Weights of a small GPT-style language model, trained from scratch on English Wikipedia: rotary positions.
MLP neurons of a small language model. Each row is named by its layer, matrix (gate and up: input weights) and neuron, and shows model dimensions 480-575. Each number is 500 + 25 x the weight over its row's rms, rounded and kept within 0 to 999. Numbers have three digits each. A neuron's up and down rows have the sign that makes its largest values positive.
Before each neuron's rows, "fires after" lists the tokens most often just before its 100 highest values on Wikipedia text that the model never trained on.

fires after: "%", " ", ".", "W", ";"
L6.gate1423:487531468517494511524472521512439513468539539519505457491482442535494528476514528490442475520522507512501521472525489547494477521492511484546506530505494522477531499494483536546514521493494498469488476522522508510512501481504508438553516546489532502518509519516500498485494523517493525488
L6.up1423:447550461514512524505496519461479541495490452512526465527527510535516502487502518499494469499548444473468471508523505484508542483514526516515591486515582464532534470465517509470485506479489498529507483492525512490505468481482460432534506514527531505492497476497494497546500484471537506448

fires after: " |", " ", "|---|---|", "|---|---|---|---|", "3", "2"
L6.gate1347:500508466480525499531529486496522523549514495547493511511465496479522505533487487522479467547547515474478455522492514523547506505482523504496503511526532489500496493468483504488569484527495468500478534490496545554475505511471482503490512543511519529511502514534474468519502476448502447507
L6.up1347:487467480495477523517504474480514503476525486466492546505527515445481513570517486482512533493510498496544521487508525512425504492490518469489470505528490444476515483481514514478506446479516498510523502481502498529487503517484514509519471500514496484445445508491472521467527489481533485510

fires after: "\n", " (", " \"", "=="
L3.gate625:505510534479483470478537481520468542507496475506519510474540501483490516509528578493533518541479513548455510505477500561535462497506488492491511464516506499484444512466515527557492534506546435530546509555519506517480512482504478479479506502482489512493520565528510489505531518515504487498
L3.up625:521538501564482456503484505536472532491534479510494491526493493451481435519453536508477469492490528494465459523528549493522528520510480507538484462494495495502505470505478499490490506499489466498523480549482470475515498489547503500513481498498505493488521501519497514494474464455497483493

fires after: "0", "2", "4", "1", "8"
L6.gate445:518520506476507529478500490468539509505520480510503469505490494534487500497532528505522488493521510537481479501498521534486524466546530484497553451504487529473470477505534510538524532489508500543508501509515561560494444459463489504459521547497514568466495504520532491499496480481519517497
L6.up445:495518454510566482450514508545528473481464461498497528499487490557500463520497463449528479529521472486465496538476448481531511490501535528521494509522521471512508503518495536509500518510497521500479527488500516510462512489543500447498480554502465498477533502531494480516514507507514457501

fires after: "2", "7", "1", "9", "4", "8"
L6.gate40:496479488478516500506524516541515512520462479493545473509510475460460510475523465495496482507518495451524449543513513471480489459482513440517505492495506518471511490508471474517543527542439467458491522529494523563555478493468516484484462478469516479501484531498511468491491509471524510518
L6.up40:531481508537526516495526485519501491501493493507463481503478474509540521513475481456487506491523455515490507496509503499498499446471515486492510549509518496535512527525467481527514499480487522492549523516550495506476492535506488533506489470528518508526508508508521502529557507493514457477

fires after: " ", "\n", " (", " \"", "-"
L3.gate377:471488527503492553475537499493467529508431461483523518495485513494479456521514518517510487498522556498516494501492525522516508495526523493497508486531477470528485461480483492524523533484503505530530483480535500543483538487505463517482521495475500505535514544489489512489526496502520517466
L3.up377:497561506507451515526529457488475538523462521503524487486513481499534511509539510563504547504506481504511476475481476504518498518498503469467517584551516485508497502497541513515491529493495444490493499490489509500552489517510516508505499510498505541498490492494538511519484517503505480500

fires after: " ", "7", "6"
L3.gate504:472477553499491506502489497485528513480467515512509525526486492548470499531516491500519500516473467491506517503521492517509507475476503491523499518492484497507493520513480515555508533505468519484517489500507468483507495521523530502478464483526505475484529495522511475530505505530509463499
L3.up504:470486463500485516505517461526496523481511425522485500466459497506510513508503490458466524507510536522517513508502486505480467495488534518509516495482550499491500468473523510483456504480472485487513510533478517518490468506461519483524488471457535529494527490498544479488445515478464492508

fires after: "\n", " (", ".", " \""
L3.gate1072:476525542528543497518554490498482505471456564497467473498536473484472482500528479509493515514479495479479541471481513535518560538491480486497495504475503510474512505500494508525486551484522496543508464515545518453530493507475463496498453524547517468498508529485494469526461480489477528527
L3.up1072:528514493541499513473507474493465499469501509515487553502545475514517512513515497522531475541532536471466518502512516504532484487506528480522482496534540516516511516539531471510508527513504483469513458512515504457491496502465489488493501526521501498490503521487490510517484496470477487517

fires after: "8", "9", "2", "7", "5", "4"
L3.gate509:488515515479488495509481513486513500535531468492480485490477489504511516518537499482500479453515457494515522513525489517495526517516482503510546512522484521528504518500504503523514492497490491479505522533530513497466495501508496483524479481543528592535476479519565484486500505493544481508
L3.up509:494453485487545475518510465485516473436555514481486530491509509534512503509491446515508437509449525477481458508485493508472509503470495492472524491522475507475463517499513512505547520470513543522514444528535478520526501499520459505503469470482519512523537471494507504494488499532521523537

fires after: " |", " the", " of"
L3.gate821:471479511503490487477510542524517547535477507543451501512539513547472498506512520498463499512496489480552530481524550510495519512504508497502501500500498479499476477521494472474517503499509480465505460498471518536510520525503479493493500479526521499439563509530505459538508486460519512497
L3.up821:502490501485508525500507478517494532509525490479478505475498467474491493507530502558501460456480458534526513484538518516539543478511493526507510479523533465468509537474490496511462471455492498508476549503500513492506498520530527499453523511540487506521569533525506504537513535497501475491

fires after: "1", " |", "0", " ", "9"
L7.gate974:463513534512517491547501551515491510477466499492473501532502502502504480525517461552518488485527501461535527509468544505480485521467503524498496522482482509525535517482481495491499506512499474484505543484495472463469539482495496462537508565466524512498456551473492504503518504485475533512
L7.up974:530513550496533509496480510522464507544486497462532521517502514473503499491547472518444499534466509463479542543534424486541466560532520530496503485517508478474457509480520525462490552477463505472476490497495496485503474492501510506540487522452470519509547476551489503484462512469529457521

fires after: "\n", " (", " the", "==", " \"", " |"
L3.gate1011:480518517485509476534505513477506499533498478506519474544499516489522471490523527529549521516520526491500512484514467480525494453479458497457513504450525547465465464521508505505515479467521513528499478529530502512491531560504477485497504516484495500555457533480452494518514525495476502479
L3.up1011:517491487498502511439469488481458480516512519504478503514531526462490496496531526545506479516489493475529528525496523508493476540524525492465493463508479500500521502522451507468515493494501489515488506509466534481489530473527492480494497522530523538457500546522502498572510521472467529511

fires after: "8", "7", "1", "3", "5", "4"
L3.gate1505:529497537522516493455545536485553498536482534504509492485536470499506494466528481491537505503474517474507491528476512513462469488475518514471499473485427473494505502487516490527506503481477553534472457478505534533472510506489505493508495453485527500452505516473477503523491444492523527511
L3.up1505:556489496495521476500522515464492483498486517525502521487508457450515491442521515514470512522523489512508431541477510517541485454503517492492465518539507480463485516519484442527495498533516497501571502519433516493503510504469530492547515499493527538450470520518475493503480514544548499510

fires after: " ", " on", " –", "born", " |", ":"
L6.gate221:508481478529506499516493500436448486460484525513509531504497493476513539501492504494481480494536503528545474518508564498501492511489471483482467510477496486507518465500460508520518475502459509480493477449521513492482458467465508486490536510517502539481516503467508493520474473545515469503
L6.up221:479521513485496477561522497498490486509496539490509509481478466446476492478522498492471451478505511468465490478528535556467531477508513474502477525534537498492487494465449453523537479473479523471486474452480507516518546520508467502488498496516497504483515488468464488499528541485513486501

fires after: "2", "3", "1", "4", "8", "5"
L7.gate1277:481479522458463522481490522446543517473500508502448478495499542544494478447523505498489473491512457535493516487523527540455508529504520487526545520513511515495481510522504466525536507505489470496484459533478459461472514531473488502559497495515528527502498499520507496520522459499497482529
L7.up1277:500496511450493514472481504438498542495471485492516466471492520469552485487440491488473541485509471500507501509501476521494519504471478518486511532482497515544446464513492484468506460508534506517525489522474504490457469498521479494498543475459474521471480497503480489520469482462521511527

fires after: "9", "0", " ", "–", "P", "1"
L7.gate1489:509515492481540459503488473508473517504486480493519483503499498462547548469480483529497476503495513479510479493542485549515484452498477526467494472491493533478526520542471494450493552494450516493470453523493492507549507500498526479532512526471480543487492524509474508540511506484473500528
L7.up1489:501549500538472508471513512526487500460516517531534496491504477495501437542481498493502496466493492471515517524494486519525496445505488472571519537519508500451463493488529498487502441514487513477522497485507477516513519514519470471508469507470454447504524475542479541485501482482524474448

fires after: " L", " ", " F", " R", " l", " up"
L3.gate940:461513485483447542466475458524454506515510499530501497519546515503501522493507466475503514501480517535506505526490511508487505464487465441533518472511550456444485486490474516474475519506493503480470486475509538512501538448486495504504529498466523486488500522485473507514497524474489535489
L3.up940:520483475509493502554496471490501495477525478485465510506539500509452534515540508505503490488530494541508455528504465531511477497502494511467510534527526507498448487455481513489474513510543515497471465523491515488514468494498519503456507522552500525445503493465478535476448553466550504537

fires after: " ", "–", "."
L6.gate591:498507473504510522503517493458481534495473507487510471516508533473507420481545477482507500468516470505469490500449516531502471499521515479504492470511522499483508471473492499550499528511503524447521473499542510488467518528503465480532492487495482491487478492478508502507535469512485533478
L6.up591:502548510497496474514497499501479487499508493492502466513518472480503515476508494489507491492510516518513520501452519503475523534471512483472494532564520541532459483514512499509487455464485474529495501508501478494482482450561549486504493510525492543465469488484525494495504551499529468507

fires after: " (", " ", "1"
L3.gate765:467501550471494462514525508466495509475527478505534502495496514501518522481507465523522462511527507507480499568521493502479489501496473519523472502474486504489511482513512475515480513522519504514473541505530485478538505511475538464528517570499484548504522509529465497512490471509500457504
L3.up765:542514529457505500494490465497496506491452464474539447488486525515508459527498492484547506461484495480497511531491478477469506509512502507517489528468470507562506544481508497508499475470525510519507476481505526527513477511535508533512484497521499493498501527492508520521495475476494498523

fires after: ".", "5", "8", "4", "0", "9"
L6.gate5:479472520500522477506482459499505504533485510466470483482457520525503463493508534447500472488528510533485470442477465546500496483484467470542530541521516508501507502478482519476522537515444505480497521522573543497510511503450520508470505500512492513543520461518520462500502467495499492521
L6.up5:503552457504509522529577509482504519481470509471492528462523511483552464565484469496542441500554480483495492481488478502473494459534513530495544536516486502531490473474505484522527541486542504486488503480485519464508508496491509470521541521529515469492541441488465493465473488491481507476

fires after: " one", "'", " is", " was", " of", " the"
L7.gate1312:448520497519501459501488468485556546472490481456446521501472470541469509494505510552553462475490510486537485532485511485565522488498470493498501476486470502502481525510521489464531503500509503501445491504527500527471537496543428533524495520540472517461489489524472482472501459441520516486
L7.up1312:490499524502472469526486493504518536528486472478533505515487519496493466529535512545501460553520481536495450518509505509502528478492520494526493518504519491515500512494474521474507443457512502474463474479494521526552485515555499484441460455496496484526505453497517494489536486527484527480

fires after: "1", "9", "7"
L3.gate224:511549485455543503515527486494511457491503514471509507461504493493448502510482483493538497535499500495516471497529534506530529513516497515477510484482527480469484499523546449504524493469498519492520478498501521477553503513487458490513446458541522540484522520538508498520511495484508451505
L3.up224:487484506450530448483485497499495476499502477513538517450507477504510490484535506493505473527486494537493483498505492530497489516530497555487510468507535468452495509539485475527491452526519530550537487500525529521501530536519497496541484455474485553517472494506512474521525502510548546522

fires after: "7", "8", "1", "3", "2"
L3.gate388:516511507482555501509457495553524463529512472515501512514498459514534518492481532487551472488486462500449478523520486495514489459490529505500473489508475479540472519492501489486486491532485446527482523529496529468546502557490525478493517471557522484487541485523477497489507486514474489515
L3.up388:491496534508500514451488442495520549484503519465516456433494517528542464514515539489475506498518491527507493507506455507511468509486490482483493497528523488491525489480497509477514497437480501485549498503505509497494508477468512511531488499490491541496509504500504487478501506432493538492

fires after: " "
L3.gate49:507518470511455481523476462507494523512503499500524457485517458464496497514558499533502457541499488510486467487517510535498504486491484472483531459524503526510494486514496512497507471454472509496489496489468492479533496489512491490511506518513541534493473485509467520459473544522495525519
L3.up49:467488463486503505509491518529491534503526523496539528508495516512521534520526504524478492469532496478522509538534492511522508490502517505475514536530527481507458498486499521483524475518522505542472498509506508522520499533512520489456554463542487491490504472509508530515498468476549477473

fires after: "1", " ", "9"
L3.gate332:467466487546475516519552520507476536453466522467471486500530497488503500488541532527546492518545488490541460485482528443502511493496495499529507497500517499542477470449476503493527458499483490506528551510501520508521497485477469496503501526497511522491468527470511555498504480501507475445
L3.up332:547469480544530506517461489509526540512480510503523565483458473490489547486526476507497464494521452498479518516522477501498508534477493515479505455469558515484453483514497466481534500507473434450466534531500496516525480470493532461476461509461564548486481467541503520448518496500506478486

fires after: "0", "1", "5", "2", "6", "."
L3.gate1055:527512503457506487522476502500579502497488500432497481535475476446511537473522513493522488482548554494514517485548552499490545488546511476527538476467495496518517480533483534504529524507506526533497501449512492484519473520493495482491479488503531448510490517468512471523487487464519502499
L3.up1055:486490492473492521511450480510544502481491470537466483522540551510514459538490480497521501528520508489509499471543479475481498495487533530483503455503560473507552452485473476514467455499513505494483501486502491469505489503462479500517501471468506510498513520503501527520520459480554457449

fires after: "1", "7", "2", "6", "9", "8"
L3.gate1398:509444490515524539504487487525517480542512475516502502505495474512497498505512548495529441502500518501490461500526523514522500466496498453500482449519534529511490490446522482501512514514504505506516494454478497521523496507469505510535515495506502491540497496496485484460505475504576470527
L3.up1398:493475506556538482490506484553513466501540464538525536497526475514489507513501557470516525531501533558481548492522472480510506531481464502469490477486517491535503494500539477504499519494531463514505533504514452475514550513463502472489485500465480529549489519523458529482495500484526503505